Part of a small language model's weights: 90.3M parameters, LayerNorm after each residual sum.
MLP neurons of a small language model. Each row is named by its layer, matrix (up: input weights) and neuron, and shows model dimensions 160-223. Each number is 128 + 24 x the weight over its row's rms, rounded and kept within 0 to 255.
After each neuron's rows, "fires on" lists the tokens most often at its 100 highest values on Wikipedia text that the model never trained on.

L3.up609 [ 90 133 138 120 154  81 126 122 141 108 165 150 128 129  94 160 147 174  92 108 160 114 102 154 118 144 162 133 114  98  66  87  99 142 135 106 121 152 151 142 140 152 168 156 134 181 145 155 129 119 111 134 113 101 107 116 128 138 142 141 142 146 125 116]
fires on: " |", "1;", " 40", " rub", "rons"

L6.up1312 [114 107 174 120 107 140 125 142 143 123 147 135 117 137 150 159 125 107 143 123 142 135 182 160 147 122 105 113 140  98 139 113 160 125 147 113 119 125 110  74 142 131 142 152 137 167 161 158 138 131 144 142 115 137 152 151 128 163 133  90 159 102 138 134]
fires on: " and", " &", " as", " F", " H"

L6.up759 [158 124  75 143 159 143 125 157 155 130 140 163 110 147 124  87 136 127 126 116 139 137 101 144 106 130 149 129 126  93 125 167  87 147 135 144 148  84  83 163 126 115 129 167 131 110 146 113 128 109 164  88 138 155 115 111 118 110  97 123 135 117 126 107]
fires on: " ==", "==", " career==", " ===", "-st"

L11.up435 [150 146 141 122 150 139 129 145  99  96 146 127  63 130  73 177 145 109  84 166 121 114 114  95 119 122  95  78 119 115  96 116 110 116 115 107 164 107 123 144 153 162 122 145 148 129 139 144 122  96 157  84 106 139 104 173 123 162 127 124 150 102 121 157]
fires on: " |", "|---|---|---|---|---|---|", " to", "|---|---|---|---|---|", " first"

L3.up1094 [127 139 125  92 153  96 141 127 123 138 150 156 183 113 161 121 119 107 100 125  87 154 119 144 101 155 131 128 102 134 137 132 153 107 135 128 123  84 134 113  96 145 135 112 117 140 100  78  96  76 116 152 126 127 144 158 127 151 132 111 114  87 119 115]
fires on: " October", " September", " February", " (#", " that"

L3.up1273 [112 166  96 106 135 112 138 121 124 136  70 126 139 117 142 142 115 143 123 147 132 142 101 109 119 127  61 121 132 156 150 159 126 136 127 181 132 138 124 115 113 124 155 127 114 182 168 127 133 104 152  84  97 142 137 155 159  49 118 129 122 136 151 118]
fires on: "\n ", " season", " daughter", " free", " corner", " season."

L3.up19 [152 106 127 141 123 134 117 174 138 161 131 109 151 125 145 102 104 106 152 126 107 129 142 120 132 109 149 152 134 124 109 130  80 134  78 130  95 118 106 116 126 119 125 158 133 179 157 178 134 132 119 133 161 138 121 119 124 115 166 160 111 148 114  92]
fires on: " later", " Music", "ology", "og", "-G"

L3.up1466 [136 152  87 129 143 109  95 115 138 136  93 116 182 141 151  66  74 131 109 112 121 160 141 147 102 127 103 123  96 158  85 106 143 125 133 127 130 137  93 144 117  92 122 127 124 120  91 155 143 110 130 121 153 132 146 127 156 126 150 173 135 133 110 144]
fires on: " 2", " two", " three", " manager"

L3.up415 [122 150 116 109 138 111 120 115 146 124  82  84 127 116  98 163 100 137 142 152 111 131 169 120 110  96  85 140 106 105 162 135 140 100 142  74  96 115 154 135 160 170 125 120 116  92 126  64 128 160 127 117 154 107 169 152 152 123 148 129 132 147 126 104]
fires on: " |", " there", " El", " There", " del", "There"

L6.up488 [119 151 127  93 149  75 118 127 127 140 141 136 155 113 118 104 142 170 141 136 113  95  98 123 133 136 180 143  97 102 133 142 138 112 113 145 102 174 143 106 153 116 124 114 142 156 115 102 124 102 142 166 128 141  95 157 107 111  93 101 124 152 174 131]
fires on: " and", ",", " life", " first", " that"

L11.up1021 [109 117 171 133 135 143 119 117 113 140 119 138 153 126 165 138 134 167 119 131 130 139 144 124  79 135 139 138 128 115 122 116 109 152 109 139 149  95 134 180 127 134 145 128 120 112  85  93 118 147  94 140 170 141 146 113  88 126 126 107 106 116 157 107]
fires on: "\n", " are", " was", " were", " also"

L3.up1290 [142 139 117 130 127  85 116 132 146 158 119  99 122 135 160 132 133 134 128 136 111 114 124  91 156 166 137 119 143 152 176 109 147 128 129 113 116 135 153 103 147 156  99 167 105  87 136  99 112 147 116 112 146  94 107 149 153 118 120 122  82 142 155 139]
fires on: " part", " There", " there", " originally", " meaning", "There"

L3.up1215 [123 125 150  98  86  91 148 135 138 136 105 134  93 137 112 148 128 119 121 117 108 113 165 137 145 124  83 115 126 122 172 101 136 136 133 124 100 121 138 132 147 126 141 155 121 134 132 117 129 101 142 146 155 137 135 107 112 120 149 100 138 128 123 130]
fires on: "-b", "-c", " single", "ish", "-g", "-s"

L6.up1435 [143 149 135 155 128 153 130  92 149 143 108  83 162 123 126 108  66 138 150 128 119 127 126 116 143 147  97 152  83 122 100 115 153 146 107 149 136  89  79 161  81 130  95 135 125 162  85 113 141 134  94 188  98 109  82 114 111 138 132 125 156 144 147 114]
fires on: " the", " two", " three", " they"

L6.up842 [102 164 106 128 168 131 160 171 131 141 134 146 120 120 126 114 102 124 108 135 127 135  87 131 105 150  98  89 121 102 139  93  92 135 116 122 133 129 118 110  79 133 137 170 108  94 135 117 123 151 174 103 145  60 111 113 146 156  80 143 122 139 121 126]
fires on: " L", " called", " then", " and", " later", " as"

L6.up1443 [134 148 107 207 152 128 120 144 144 109 130 122 139 135 110 104 152 136 155 145  85 168 126 129  98  89 123 133 146 110 122 125 128 131 120 138 149 109 103 115 146 112 169 139 111 118 148 137 144  91 114 149 140 153 126  76 107 118 140 149 108 121 147 121]
fires on: "==", " time", " ==", " order", "–18"

L6.up1389 [132 158 167 114 120 168 135 134  89 119 144 104 145 125 142 128 127  91 109 127 150 130 156 146 149 156 158 148 172 171 150 140 127 108 102 128 138 138 145 140 110 111 134 123 142 161 105 119 168 129 123 115 151 195 101 163 140 128 100 181 181 112 171 114]
fires on: " can", " may", " Win", " will"